Weights of a small transformer language model: vocabulary 1244.
MLP neurons of a small language model. Each row is named by its layer, matrix (up: input weights) and neuron, and shows model dimensions 128-223. Each number is 50 + 15 x the weight over its row's rms, rounded and kept within 0 to 99.
A block is one neuron, or neurons of one layer that tend to fire together. After each block is what it responds to, as a language model described it from the Wikipedia text at the highest values.

L5.up85:58 52 47 48 59 72 53 53 31 50 35 68 56 51 34 30 54 38 38 41 53 55 48 26 62 36 51 49 38 44 50 40 54 48 51 29 55 47 43 63 18 59 53 56 33 37 55 63 46 83 46 62 40 61 35 52 48 78 40 39 63 58 53 46 44 44 58 41 13 47 44 49 74 41 29 38 61 67 50 68 57 55 44 61 57 25 32 57 66 30 62 42 66 56 25 22
L5.up138:44 25 51 65 38 65 47 53 53 60 70 23 46 31 36 59 16 48 48 60 59 72 55 57 63 23 47 49 60 67 79 56 65 35 14 63 27 69 44 29 62 43 43 63 60 41 62 52 66 28 32 61 40 73 42 42 35 56 30 40 52 55 75 56 39 21 46 57 33 56 47 48 79 79 61 50 55 47 55 45 51 58 64 50 65 18 53 35 54 42 27 71 46 51 51 58
L5.up141:58 60 43 56 53 69 40 50 57 45 25 36 64 78 58 36 48 39 24 32 35 61 22 57 47 45 75 48 71 46 50 51 81 60 27 66 53 17 81 36 58 19 70 43 59 55 61 41 57 26 36 59 57 15 46 53 95 75 62 18 76 69 35 41 51 41 49 48 54 55 43 41 48 51 45 56 51 29 63 66 44 26 41 41 63 51 79 52 37 33 35 31 38 29 32 35
L5.up573:68 58 67 56 48 42 39 57 46 59 24 67 50 56 68 19 49 58 50 69 42 40 16 17 51 25 60 39 60 43 42 47 42 50 73 55 40 38 31 47 03 40 47 54 53 35 44 72 46 29 40 51 38 51 49 41 33 50 53 70 45 52 52 67 44 23 51 59 59 38 27 42 70 29 41 30 35 46 34 55 48 59 46 39 53 41 57 42 34 35 25 53 50 54 42 42
L5.up767:55 13 60 41 36 60 54 78 63 44 68 24 47 74 47 31 33 59 41 29 73 48 55 52 42 20 53 59 59 50 25 35 37 48 56 64 15 41 30 54 33 45 75 62 71 50 76 31 65 47 38 49 57 83 59 39 57 70 37 37 46 38 39 50 48 55 50 38 63 33 37 33 54 31 24 30 57 55 57 55 25 40 52 53 08 64 56 38 24 66 41 61 48 45 44 37
L5.up884:60 65 46 35 35 57 63 51 37 58 67 35 65 62 53 52 25 48 62 52 48 55 46 43 62 66 41 69 54 58 52 41 55 46 50 44 80 26 25 59 37 57 38 33 50 54 55 63 42 34 47 67 37 39 36 36 39 61 27 52 59 21 33 53 44 34 61 67 50 31 59 37 55 46 61 37 71 67 47 50 30 53 86 42 85 60 38 63 06 25 46 59 49 48 40 43
L5.up961:93 38 55 45 52 34 47 56 65 52 48 77 30 56 92 47 55 59 29 61 28 39 24 61 50 42 40 71 54 46 26 57 52 42 81 54 37 39 44 34 70 61 61 28 31 71 53 80 92 38 48 41 83 82 36 27 40 52 56 54 66 64 76 56 61 59 64 48 40 59 77 49 21 61 58 65 44 60 62 42 33 54 57 50 56 44 67 46 58 47 39 32 66 59 48 53
L5.up1003:60 49 40 79 31 31 57 27 62 41 53 27 60 61 61 34 37 55 70 24 65 28 38 46 22 54 32 63 41 42 66 36 58 71 13 37 37 21 43 49 67 58 67 59 57 65 54 64 46 43 63 49 42 60 26 54 42 85 40 57 49 55 44 39 46 61 51 31 40 72 81 57 44 55 33 60 60 27 56 32 54 44 66 40 46 56 27 77 54 58 53 58 53 32 64 21
Description: Possessive apostrophe. Mostly the apostrophe before a possessive "s" after a noun or name (Typst's, the railway's, China's), plus occasional mid-word fragments like posi, ist, ep.

L11.up320:43 50 74 36 66 26 33 57 35 46 54 65 56 62 55 44 44 37 53 59 69 38 56 69 72 60 70 51 42 56 42 60 52 44 60 63 79 48 59 58 46 51 55 87 29 47 18 32 56 42 70 32 52 38 28 56 59 24 56 68 69 55 60 21 38 52 29 26 36 53 70 38 55 46 25 30 56 68 49 71 35 59 49 32 42 35 29 41 55 44 69 46 60 67 00 43
Description: Mid-phrase fragments and function words. Word-piece continuations after "sp" (sp-ar-ked, sp-ear-s), prepositions or articles before a noun phrase (at, in, a), and list dashes in area/population stats.

L5.up103:89 36 49 48 40 47 22 60 29 59 28 69 56 57 63 33 30 39 48 38 16 22 52 42 42 42 29 45 51 68 49 62 67 39 47 47 41 57 36 42 54 45 67 51 48 55 54 55 55 80 39 36 50 72 56 56 53 32 39 43 44 35 60 57 22 34 66 56 89 58 36 32 74 61 67 35 58 57 56 35 56 64 60 62 62 34 50 59 22 54 57 51 24 56 53 29
L5.up150:51 62 24 31 59 19 25 69 40 38 48 17 62 14 61 49 46 34 27 57 76 43 15 49 24 43 53 34 51 74 60 21 40 39 59 69 41 61 74 39 53 70 49 54 49 61 55 23 41 32 42 51 54 46 67 41 21 38 60 30 37 40 47 49 45 63 38 38 66 42 42 34 39 53 23 52 36 61 45 37 38 61 45 59 50 39 42 50 52 53 52 42 59 30 29 56
L5.up328:42 48 52 43 68 35 58 33 60 52 38 38 65 70 50 51 61 67 30 38 40 58 43 49 63 63 38 36 46 42 52 54 26 52 30 65 32 53 39 18 43 45 55 42 56 33 34 31 57 54 24 39 36 34 49 48 49 71 58 37 54 62 25 33 41 67 44 35 67 29 61 69 17 49 40 51 41 48 72 26 54 44 21 34 60 31 39 57 61 17 39 44 46 51 42 20
L5.up351:65 74 68 40 54 36 62 38 41 38 25 33 58 67 40 14 16 55 34 37 33 43 23 62 28 43 41 50 48 48 50 16 51 43 50 52 52 53 40 44 71 37 57 39 66 45 47 38 63 84 38 45 66 21 52 40 48 63 45 35 36 42 51 47 49 47 18 87 62 48 11 42 65 68 60 45 48 46 41 18 40 53 41 35 28 54 53 69 46 54 42 71 53 26 45 48
L5.up429:59 52 81 43 53 45 40 46 34 64 47 54 38 58 68 64 60 56 43 54 79 59 59 57 40 45 40 59 26 47 64 39 83 50 30 34 37 73 38 53 48 36 64 64 49 61 69 67 51 48 56 37 46 63 36 51 41 42 39 42 59 39 55 75 48 64 46 67 63 52 59 32 58 18 35 29 54 39 23 33 74 51 64 57 64 44 50 43 26 65 61 88 28 44 64 64
L5.up622:66 43 74 52 56 21 46 57 25 31 17 48 48 27 56 60 42 40 25 62 49 63 58 41 37 39 44 84 60 64 50 63 38 57 78 45 43 45 54 58 70 37 55 37 52 43 56 39 66 58 59 28 56 53 51 46 39 61 59 58 83 52 68 29 18 64 50 59 66 38 54 67 31 28 51 24 29 82 30 39 53 47 30 27 41 53 56 51 14 21 88 56 58 16 79 62
L5.up894:74 39 85 27 51 54 65 42 42 62 49 56 48 60 70 51 29 60 59 51 45 65 70 45 65 48 39 36 64 52 34 37 65 47 76 62 14 78 56 45 72 48 74 43 60 52 54 50 49 51 70 62 49 55 49 61 61 41 65 62 58 37 26 68 57 42 65 44 53 36 30 73 56 61 49 30 34 66 56 56 63 72 61 40 70 53 52 52 53 47 46 65 45 42 20 59
L5.up1011:37 51 61 61 51 44 38 63 41 38 15 52 25 38 47 46 39 71 29 76 45 41 47 44 40 10 46 76 53 79 33 61 59 55 50 37 41 24 53 70 74 56 50 58 36 47 29 39 32 27 40 70 54 64 38 70 40 16 44 48 59 44 51 24 27 57 44 45 44 70 58 52 31 48 39 87 42 66 39 58 62 59 55 28 55 42 58 43 12 63 49 56 31 40 30 47
Description: Mid-word vowel fragments. Single vowel or short vowel-cluster pieces inside common words split into fragments, e.g. ea in each, a in weather, e in weeks.

L4.up48:40 45 59 63 35 50 75 34 58 36 37 48 50 48 36 35 43 35 27 35 51 48 09 52 49 57 70 38 46 53 45 33 29 45 73 71 64 49 34 48 38 59 64 61 73 59 48 29 49 58 62 47 59 48 22 33 69 50 50 32 51 37 49 17 63 46 63 54 56 73 77 24 60 58 40 63 36 61 60 39 52 41 73 26 34 69 40 43 39 47 47 42 51 38 22 46
L4.up56:66 52 76 56 37 56 42 57 67 51 43 40 69 45 36 28 67 65 22 44 76 58 61 36 55 64 50 58 40 34 35 23 24 53 24 62 84 46 66 69 47 07 63 50 24 29 44 44 38 52 51 32 45 58 47 23 62 24 52 50 22 55 40 44 55 17 30 80 34 41 43 31 60 43 64 48 40 65 10 46 40 22 57 43 45 45 61 25 56 53 40 46 71 36 75 40
L4.up385:47 59 68 57 37 00 57 72 55 63 62 58 68 45 58 41 52 53 56 46 45 36 37 58 18 58 64 36 77 54 37 60 34 33 53 52 78 44 23 48 61 49 76 35 46 40 42 29 47 24 71 51 60 32 37 45 15 70 42 58 49 54 59 41 35 55 60 58 31 61 45 14 44 74 48 51 40 67 32 47 55 61 61 42 59 47 55 58 46 43 45 41 17 51 47 63
L4.up387:55 55 69 65 43 26 59 27 64 75 56 54 36 44 63 45 53 55 39 31 55 52 46 46 26 60 55 55 59 49 40 55 39 74 56 50 67 54 58 39 40 03 61 76 85 30 54 40 61 29 68 29 64 51 60 44 48 67 30 40 42 58 48 32 41 54 46 48 56 35 44 91 30 46 40 34 51 68 37 48 41 42 52 32 46 41 53 87 41 30 33 42 61 60 10 37
L4.up548:65 61 26 46 51 29 67 50 56 58 44 60 48 50 30 71 28 46 28 28 77 72 55 30 32 42 48 56 49 43 54 65 37 56 57 58 52 44 51 43 26 21 62 30 48 49 49 46 54 57 34 47 29 68 45 34 36 50 25 65 48 54 72 58 69 64 44 77 69 66 69 57 47 60 56 48 42 57 48 47 57 59 58 24 44 74 32 33 69 49 34 25 51 36 63 35
L4.up557:78 39 57 64 58 58 74 39 55 24 69 50 44 33 59 35 59 41 36 61 36 29 35 58 68 30 48 46 49 55 69 33 18 56 42 43 59 44 37 40 46 30 34 40 50 27 67 33 55 37 82 30 58 42 40 87 46 48 41 41 55 46 44 46 42 50 38 43 40 46 31 45 51 42 61 49 32 50 51 44 37 37 56 28 33 52 64 49 54 35 80 29 65 51 49 56
L4.up759:69 44 48 55 56 29 59 66 31 45 60 38 61 55 21 26 75 44 80 27 33 67 12 80 54 23 26 39 50 47 52 54 39 61 52 69 25 66 33 67 58 48 56 65 36 55 58 28 53 48 72 74 69 52 32 84 35 55 41 50 37 77 81 24 63 55 15 56 49 80 45 54 28 66 49 31 72 48 38 75 39 57 57 67 66 43 45 43 69 47 68 49 62 45 76 67
L4.up814:67 23 29 48 70 64 40 51 50 19 62 44 55 43 37 42 48 64 54 57 72 41 47 31 56 46 42 61 43 42 69 36 48 54 51 69 34 39 50 70 68 46 36 61 61 37 46 44 15 42 85 52 79 47 49 63 45 57 71 51 52 56 73 41 48 52 66 36 35 61 73 41 43 64 58 67 45 62 39 53 41 32 76 83 58 30 29 16 83 50 20 13 45 46 75 46
Description: Infobox list-line starts. Line-initial dash bullets and field separators in infobox-style lists, especially after Time zone lines (Summer, ZIP Code), plus table pipes, colons, list-ending breaks, and some mid-word fragments.

L4.up4:70 77 29 68 54 72 54 12 33 62 39 40 44 40 77 46 29 48 57 50 48 53 11 75 40 71 74 59 63 22 91 42 46 43 27 58 47 38 54 55 60 50 61 33 19 64 45 62 59 70 37 57 59 54 61 71 62 63 41 60 80 45 31 51 72 32 72 70 66 73 47 38 26 50 56 42 47 43 48 57 35 56 42 47 57 27 48 62 46 43 46 54 42 49 22 26
L4.up21:60 38 51 73 56 72 62 47 53 33 54 55 50 54 59 50 30 83 30 34 58 30 21 64 45 82 74 42 62 45 59 58 26 32 30 48 40 65 46 57 45 25 53 44 65 44 61 36 46 33 56 51 43 82 61 33 68 66 48 42 52 68 61 50 52 58 41 52 44 57 58 31 47 39 71 54 51 62 50 55 43 65 69 65 34 58 35 43 44 42 60 10 45 65 47 27
L4.up120:64 42 45 63 59 46 38 52 38 64 31 37 48 53 52 39 48 47 42 42 74 64 67 77 43 64 10 67 70 54 96 59 45 38 51 59 70 31 47 79 42 56 51 44 46 47 55 46 37 41 42 30 51 51 39 36 43 73 55 66 80 51 44 93 39 50 57 24 41 52 70 57 50 36 54 50 68 43 57 58 28 55 27 76 48 61 11 72 37 43 27 50 45 32 56 51
L4.up656:55 53 42 67 60 39 31 53 54 26 45 68 44 62 70 47 58 47 53 57 36 55 22 45 62 65 45 76 34 58 59 49 37 47 55 66 65 38 55 49 48 42 74 64 31 64 59 50 32 44 40 49 47 23 55 41 30 40 43 52 18 42 60 38 67 62 46 22 50 60 64 52 48 53 33 35 55 30 42 39 39 25 30 57 61 39 71 43 59 61 64 39 50 56 50 45
L4.up692:87 72 72 31 61 55 54 23 10 42 46 56 67 34 55 39 39 32 54 40 58 40 36 46 40 96 63 50 49 66 64 64 58 65 63 58 75 51 24 44 39 75 33 28 65 32 75 33 39 38 78 39 59 70 23 49 36 66 60 40 49 44 69 54 47 41 45 28 27 63 54 53 51 65 50 56 61 75 54 42 20 80 20 45 26 27 47 55 50 57 47 34 39 47 32 56
L4.up793:76 37 56 65 59 75 40 51 37 58 39 50 78 38 38 60 51 55 53 37 52 40 15 60 42 46 51 50 57 40 60 39 48 49 39 47 70 61 26 68 68 47 74 56 24 46 49 40 62 50 59 43 39 63 51 62 79 53 54 41 48 53 56 27 73 60 36 38 51 49 44 51 53 66 43 80 57 60 50 73 61 13 67 70 20 53 71 32 58 55 37 61 27 39 27 19
L4.up859:67 32 44 30 40 62 67 46 37 22 13 29 60 61 47 37 33 57 27 20 57 46 38 70 40 37 62 26 46 41 50 26 54 52 44 64 46 51 31 55 35 40 41 53 43 43 32 23 27 31 70 35 34 76 33 74 61 69 32 70 39 66 41 36 26 42 48 33 52 63 27 58 43 45 75 53 61 54 62 57 20 40 36 46 49 44 50 43 45 44 68 52 47 56 30 39
L4.up942:67 21 63 59 47 66 54 46 29 68 29 65 69 58 58 84 33 08 21 46 32 09 41 44 60 37 45 50 36 53 60 34 39 85 64 58 58 77 37 69 30 35 69 57 43 67 26 49 49 53 81 33 46 70 38 45 66 26 63 93 45 53 70 51 57 64 57 76 57 65 62 39 33 21 74 58 46 46 57 31 52 44 50 63 48 75 45 54 34 46 71 55 65 31 30 47
Description: Possessive apostrophe. The apostrophe right after a noun or name in possessives, such as show's, Maine's, Women's, plus occasional stray closing quotes and commas.

L5.up115:64 59 48 38 49 35 38 54 30 50 65 49 65 57 62 25 49 67 53 59 38 33 51 62 58 17 51 73 26 53 35 42 84 56 56 69 60 80 21 99 49 54 20 53 60 49 63 62 35 51 58 42 29 50 59 33 30 45 51 67 46 71 57 40 42 53 53 50 38 49 42 57 55 56 55 41 23 47 61 56 67 53 30 49 77 36 36 54 38 54 63 36 81 59 53 32
L5.up136:65 16 65 77 77 47 41 60 51 70 50 63 55 37 37 71 42 53 53 71 84 26 89 57 50 43 49 36 57 41 62 19 51 58 30 31 39 51 39 33 50 34 66 33 43 72 49 53 55 28 48 44 54 40 71 56 31 64 43 43 63 74 50 76 26 55 53 78 52 21 39 66 36 75 57 59 52 24 09 43 61 53 22 24 58 50 39 46 34 55 70 62 41 47 60 82
L5.up166:55 50 46 39 53 29 26 40 60 26 67 70 68 46 47 62 51 06 35 37 54 43 58 74 29 68 49 41 40 43 25 46 46 65 37 58 51 63 55 39 65 74 32 23 62 52 28 51 51 63 48 66 71 40 53 15 57 62 49 58 42 54 50 55 42 66 44 43 85 60 39 35 44 55 74 26 48 67 53 43 41 49 61 33 70 56 43 49 28 31 45 30 37 83 31 47
L5.up181:47 70 58 38 63 36 76 39 31 41 45 68 45 49 22 75 69 42 41 36 50 36 63 59 26 46 81 55 51 28 36 41 65 53 42 41 41 38 36 38 54 35 41 57 32 36 41 47 38 48 51 49 45 51 64 72 64 35 68 77 32 74 67 48 28 65 49 20 48 66 38 35 41 61 55 61 52 56 48 59 34 51 67 69 75 65 32 34 51 41 77 39 42 66 67 30
L5.up876:46 61 63 36 64 57 58 36 61 76 17 43 62 76 50 31 54 59 28 55 65 35 27 44 13 53 70 33 58 52 44 44 78 36 68 37 55 73 26 22 65 51 39 46 28 63 52 38 21 47 71 62 79 51 68 41 52 53 54 65 33 52 56 60 26 54 37 51 43 50 42 58 40 44 70 67 45 26 60 10 41 99 60 33 51 69 50 43 22 51 56 63 46 51 39 42
L5.up886:48 59 38 49 49 57 28 55 39 43 44 45 66 15 55 63 50 43 58 43 36 59 40 61 36 54 51 54 55 41 31 44 34 89 39 43 55 44 39 48 65 40 45 63 55 57 61 34 38 68 27 52 48 29 29 28 34 73 39 35 71 23 48 51 48 52 51 70 81 64 35 72 26 46 25 48 64 49 44 51 50 77 51 53 27 70 63 52 45 63 32 34 60 57 44 30
L5.up911:52 72 42 50 65 42 36 47 45 42 61 71 45 58 51 81 48 37 48 65 55 58 40 52 28 73 62 42 51 23 22 72 59 41 33 48 64 66 75 49 25 32 39 39 33 43 53 43 50 72 21 58 54 49 34 21 57 28 49 45 38 67 33 41 60 38 40 78 55 56 41 38 48 60 60 44 48 41 50 74 45 46 48 45 37 63 63 43 35 46 24 48 26 62 49 44
L5.up1010:52 46 59 78 38 57 47 73 37 39 27 44 29 33 40 42 53 64 29 54 55 37 66 40 25 50 48 44 29 68 56 78 31 54 59 55 12 60 49 35 40 63 40 55 35 54 56 48 73 48 36 38 70 46 58 33 35 55 61 56 26 58 45 34 28 37 38 35 36 55 44 37 46 62 37 49 55 38 16 77 74 36 53 65 85 69 52 46 50 29 35 41 57 58 62 71
Description: Thousands comma, mid-word pieces. Commas separating thousands in numbers (£25,000, $29,286), plus short vowel pieces inside words or names like Sub-si-diaries, fi-res, Sh-it-eta.

L4.up5:74 48 73 66 63 62 48 97 36 54 59 31 54 65 51 28 45 39 54 58 43 41 41 73 37 50 51 70 78 38 51 44 21 65 47 49 43 55 38 55 49 55 67 43 30 62 48 49 52 56 34 51 50 61 31 46 32 62 55 30 53 44 81 36 42 59 71 54 17 35 59 56 65 65 65 57 49 36 48 62 48 53 51 38 63 29 64 61 42 17 71 42 54 44 49 68
L4.up168:45 77 53 53 47 74 44 65 48 49 40 20 42 58 37 34 78 32 23 14 42 44 57 43 28 54 60 57 50 49 37 36 53 55 36 23 37 13 41 55 66 25 35 64 45 42 70 62 18 44 80 72 60 69 61 69 18 41 34 44 66 24 53 53 48 43 35 39 46 75 39 59 33 52 56 55 41 51 43 63 58 33 47 45 56 29 54 46 35 64 67 32 35 38 56 19
L4.up341:47 47 68 38 78 53 37 40 59 09 71 38 63 68 62 16 35 50 68 44 35 66 51 38 68 23 68 32 40 57 51 23 47 52 40 41 49 40 34 58 53 43 35 21 64 46 46 27 46 57 51 56 45 50 37 34 23 62 64 41 72 35 54 51 36 49 69 47 21 47 50 75 43 40 59 28 30 21 36 66 28 77 77 52 63 66 76 37 45 20 27 35 60 22 57 47
L4.up463:55 44 77 57 58 41 66 54 39 57 33 47 47 44 55 52 54 56 56 54 25 54 66 37 39 58 59 66 44 23 64 38 46 63 69 67 50 33 48 43 91 43 13 39 58 53 58 64 31 58 45 55 24 57 54 50 37 63 64 41 52 51 57 59 62 52 60 37 61 43 24 58 26 45 65 59 63 41 32 44 39 58 26 20 78 30 65 71 21 58 30 80 58 42 40 52
L4.up529:59 58 71 64 75 36 45 61 48 39 40 51 44 54 49 40 23 40 55 39 07 62 66 71 64 47 34 65 17 33 72 53 62 46 62 68 39 80 49 25 74 63 69 56 58 49 24 41 53 47 43 54 31 27 56 41 31 53 59 63 66 23 70 51 20 59 46 29 71 45 42 52 42 53 70 49 29 54 74 33 32 66 26 43 71 59 43 40 21 68 31 28 55 36 47 42
L4.up572:57 62 53 36 48 32 53 34 25 50 24 46 54 46 33 57 41 56 72 47 15 55 61 43 52 41 52 74 26 55 47 26 41 30 61 54 50 37 27 69 64 46 35 45 41 87 68 27 33 58 34 72 61 50 31 56 53 65 62 50 33 40 26 47 37 66 54 46 53 65 61 30 41 59 36 36 35 22 37 24 62 48 54 56 79 08 52 27 41 33 61 67 47 28 68 52
L4.up977:61 64 41 52 48 52 50 48 63 75 30 61 56 29 45 34 36 54 58 18 27 55 26 62 26 26 64 53 55 33 50 59 92 67 35 32 34 31 34 65 63 60 30 45 67 61 71 44 51 42 60 72 62 66 53 19 71 53 51 53 51 32 55 49 40 49 64 57 69 44 50 57 68 42 22 46 67 47 63 59 58 57 20 49 44 00 60 53 19 48 39 38 28 35 65 26
L4.up985:69 44 36 39 42 55 38 82 69 43 55 53 22 52 39 29 56 69 39 25 36 29 65 34 53 16 59 71 26 48 57 36 49 45 42 60 59 12 26 46 55 45 52 41 31 54 56 88 36 27 37 48 45 11 27 73 51 38 52 45 60 53 53 25 72 64 56 45 20 86 31 58 54 45 59 74 70 33 27 54 63 51 47 73 56 21 56 49 05 46 42 29 57 31 56 39
Description: Accented letters inside words. Accented or non-ASCII letter bytes within foreign names and words, such as É in Élan, Ö in Özgür, ô in Côte; sometimes plain word pieces like oc in occupied or ea in each.

L11.up91:53 56 28 47 31 51 59 47 43 32 75 32 61 44 53 70 22 51 42 61 54 53 44 66 63 25 58 57 40 78 47 59 17 46 57 50 06 38 45 66 48 54 40 61 35 62 49 55 59 62 49 43 48 80 24 60 67 93 92 28 58 50 53 66 42 68 47 49 44 32 34 33 30 41 49 63 15 42 74 43 55 50 59 43 61 69 52 67 55 40 67 47 53 37 40 35
Description: Word-ending pieces, esp. "Website". Strongest on the s in "Web-site", especially "Website:" lines in infoboxes; also on possessive apostrophes (company's) and sentence-closing quotes or periods.

L4.up69:82 61 59 73 63 64 74 11 41 27 50 40 45 33 36 32 53 48 66 52 33 52 48 56 50 23 56 44 72 51 45 64 35 68 50 40 42 56 47 63 37 49 66 67 46 67 42 53 47 26 58 34 53 32 54 63 49 43 50 16 47 53 46 44 50 42 33 45 36 55 40 56 15 19 53 49 57 61 75 47 34 43 25 58 38 43 57 45 62 46 71 55 50 40 58 58
L4.up148:63 32 66 66 51 59 53 57 11 62 25 68 41 41 56 49 35 55 42 37 80 34 49 45 50 37 46 40 11 65 54 64 60 40 65 62 65 51 50 45 41 48 57 37 59 60 43 51 64 18 58 37 41 75 44 69 31 40 15 71 50 55 61 71 39 40 42 12 52 66 68 62 28 60 70 64 39 58 50 60 52 26 35 57 24 73 46 50 47 61 99 66 66 62 54 52
L4.up274:58 11 46 75 82 28 76 45 36 53 71 44 48 53 80 35 61 60 65 32 74 38 13 42 53 45 48 59 48 55 51 47 45 69 68 73 49 46 47 39 86 51 41 62 37 55 47 61 88 47 43 59 26 60 65 39 50 56 67 38 66 41 20 48 62 56 39 53 78 74 39 41 39 34 40 37 48 63 48 53 37 53 44 62 68 49 45 54 32 61 47 34 45 48 55 49
L4.up368:69 37 47 45 38 45 55 59 42 52 38 35 49 55 74 59 55 53 34 78 68 42 53 59 64 69 59 62 75 56 51 37 66 12 12 44 46 31 67 44 62 53 71 40 48 44 42 32 44 56 57 31 45 57 37 71 27 56 41 65 29 53 57 42 68 29 47 42 62 63 39 38 74 48 69 42 57 44 72 45 81 61 47 46 57 51 59 52 61 34 60 61 36 52 42 30
L4.up516:55 51 62 39 59 34 62 38 43 48 43 54 65 46 57 63 52 45 46 81 46 64 49 06 43 44 43 37 51 50 71 68 66 57 56 61 86 43 49 36 48 40 52 44 35 46 46 35 68 41 64 76 70 51 36 43 29 49 31 53 51 37 74 42 64 62 37 35 17 60 36 47 09 64 63 29 34 85 49 46 52 38 52 44 61 55 32 39 53 76 49 16 38 71 45 41
L4.up757:77 52 56 67 69 69 64 62 23 25 40 14 55 35 44 39 60 66 45 36 56 61 39 41 60 44 31 54 47 14 52 47 58 26 61 58 64 44 42 38 41 53 60 49 65 51 23 49 49 53 71 59 49 60 40 44 40 38 59 52 51 36 69 27 68 39 59 18 70 45 42 67 56 42 73 40 49 40 66 70 48 30 51 43 17 66 40 29 63 69 55 72 50 59 40 44
L4.up932:24 74 66 59 52 71 49 29 28 27 41 47 38 51 67 45 36 23 26 22 64 50 56 53 30 26 45 31 56 88 55 23 34 50 53 45 58 34 35 63 45 49 41 20 42 25 53 23 73 30 32 35 51 54 59 56 40 36 39 54 49 49 34 25 62 70 46 56 66 36 44 54 75 42 72 57 42 57 26 29 74 42 53 25 26 45 33 73 42 45 57 65 32 68 42 35
L4.up945:52 49 19 58 53 50 56 40 54 67 07 33 49 47 50 27 27 39 58 55 64 17 53 18 57 38 68 61 48 40 25 50 45 62 55 67 68 37 23 54 78 59 68 54 44 59 51 53 58 58 48 62 46 43 56 34 30 62 27 36 59 18 61 41 43 38 72 55 43 68 38 37 42 51 25 60 50 50 60 22 92 35 52 30 48 33 42 21 30 40 28 48 41 56 56 72
Description: Mid-word pieces, number commas. Fragments inside longer words, especially em in academy, academic, cinemas, problems, plus enc and ex, and thousands-separator commas in figures like £30,000 or 5,346.

L11.up417:51 63 32 73 54 21 31 47 50 40 30 93 39 64 46 75 54 53 29 50 49 39 46 26 13 45 67 38 67 46 48 46 66 39 60 59 83 74 49 54 53 40 43 27 66 43 57 24 35 42 54 74 66 35 57 65 51 61 56 67 49 39 66 40 42 61 60 68 80 56 68 40 90 50 45 44 34 55 46 45 61 53 50 40 36 69 20 47 60 74 50 65 71 53 32 43
Description: Mid-word fragments and dollar signs. Word pieces inside longer words, especially before a final -y (comp-an-y, com-ed-y, constitu-enc-y, ex-c-ellent), plus "$" opening money amounts or LaTeX math.

L5.up208:70 62 44 26 45 55 40 84 53 71 67 40 68 41 64 50 57 25 49 73 91 69 38 44 43 63 60 65 36 57 47 64 35 48 25 59 65 39 48 58 71 35 19 65 60 23 70 60 50 47 44 58 58 49 39 60 26 44 25 56 57 76 56 53 64 49 54 49 51 54 47 74 39 63 80 53 32 67 46 41 40 43 66 53 37 42 57 64 43 61 63 24 56 48 42 41
L5.up348:46 60 54 43 68 65 56 71 75 32 70 43 40 59 56 53 36 36 52 53 79 56 46 40 11 53 29 85 45 42 70 49 53 37 50 73 34 43 49 60 70 28 44 47 40 42 41 56 44 35 48 58 66 56 28 45 27 65 31 31 14 52 28 48 62 60 54 60 54 61 43 45 56 63 70 61 53 54 51 46 28 40 73 51 53 17 18 28 57 55 36 27 53 75 59 15
L5.up533:55 41 41 60 47 69 49 25 54 73 30 50 47 71 61 36 37 14 54 86 29 52 63 40 54 48 65 53 46 62 43 64 63 44 40 66 49 39 41 63 58 30 50 61 65 36 34 36 47 29 21 34 29 50 44 52 49 62 64 38 68 73 35 76 68 48 62 48 50 53 39 68 20 63 53 61 44 59 53 19 52 46 39 32 17 54 35 40 62 38 31 30 62 57 57 48
L5.up683:66 27 26 62 60 69 29 34 70 49 38 58 64 47 50 46 60 53 41 36 48 26 59 56 44 41 56 29 59 28 60 30 58 62 53 71 86 72 40 20 48 40 54 82 51 51 78 42 50 57 61 53 37 59 52 67 58 57 50 63 54 40 55 58 23 21 66 61 45 69 53 61 68 81 88 54 65 47 66 42 42 61 68 62 50 47 53 21 26 51 43 49 59 57 49 70
L5.up717:39 23 69 30 43 40 66 71 34 56 60 50 79 62 49 51 56 43 46 50 82 70 49 52 53 42 31 62 29 42 69 60 63 42 53 54 51 40 30 43 48 40 35 23 40 31 49 51 67 39 48 39 29 51 49 34 11 63 50 41 56 60 60 47 80 19 59 48 68 62 61 81 38 51 43 45 49 57 54 34 48 58 76 55 93 71 47 29 43 63 39 69 49 82 40 50
L5.up836:65 67 55 33 20 38 46 62 66 69 52 52 51 59 44 49 10 27 52 61 64 68 37 36 49 42 59 45 53 58 43 44 32 41 53 54 29 64 53 58 53 55 51 29 48 40 38 48 57 55 55 36 42 25 54 56 38 76 44 56 35 71 49 59 51 45 85 34 64 60 71 41 49 63 37 41 42 57 32 39 60 56 61 50 39 53 29 24 63 33 53 33 35 41 57 34
L5.up930:50 28 63 35 63 26 48 60 61 53 43 60 55 29 71 55 42 26 63 51 45 65 33 52 82 67 58 44 50 43 26 44 42 77 32 54 49 42 59 44 42 32 51 34 32 55 50 32 45 30 36 31 48 22 94 55 47 69 36 54 73 68 46 52 82 30 63 27 66 72 73 78 33 51 47 45 33 41 20 60 37 58 50 51 33 40 38 52 65 73 58 27 54 55 70 62
L5.up959:32 60 73 40 52 35 51 51 40 37 34 37 32 34 55 70 39 51 47 50 56 51 57 33 44 43 30 34 53 06 56 25 33 70 41 46 46 59 64 56 49 34 38 25 63 63 67 51 45 23 57 51 36 20 23 23 49 52 58 43 38 62 54 39 60 31 54 36 51 72 56 39 44 54 75 59 34 70 56 35 45 32 70 30 28 64 47 39 68 39 39 57 32 59 43 67
Description: Line-start structural markers. Markup tokens at the start of a line: "- " bullets in infobox key–value lists (Country, State, ZIP Code), and "==" or "===" section-heading markers.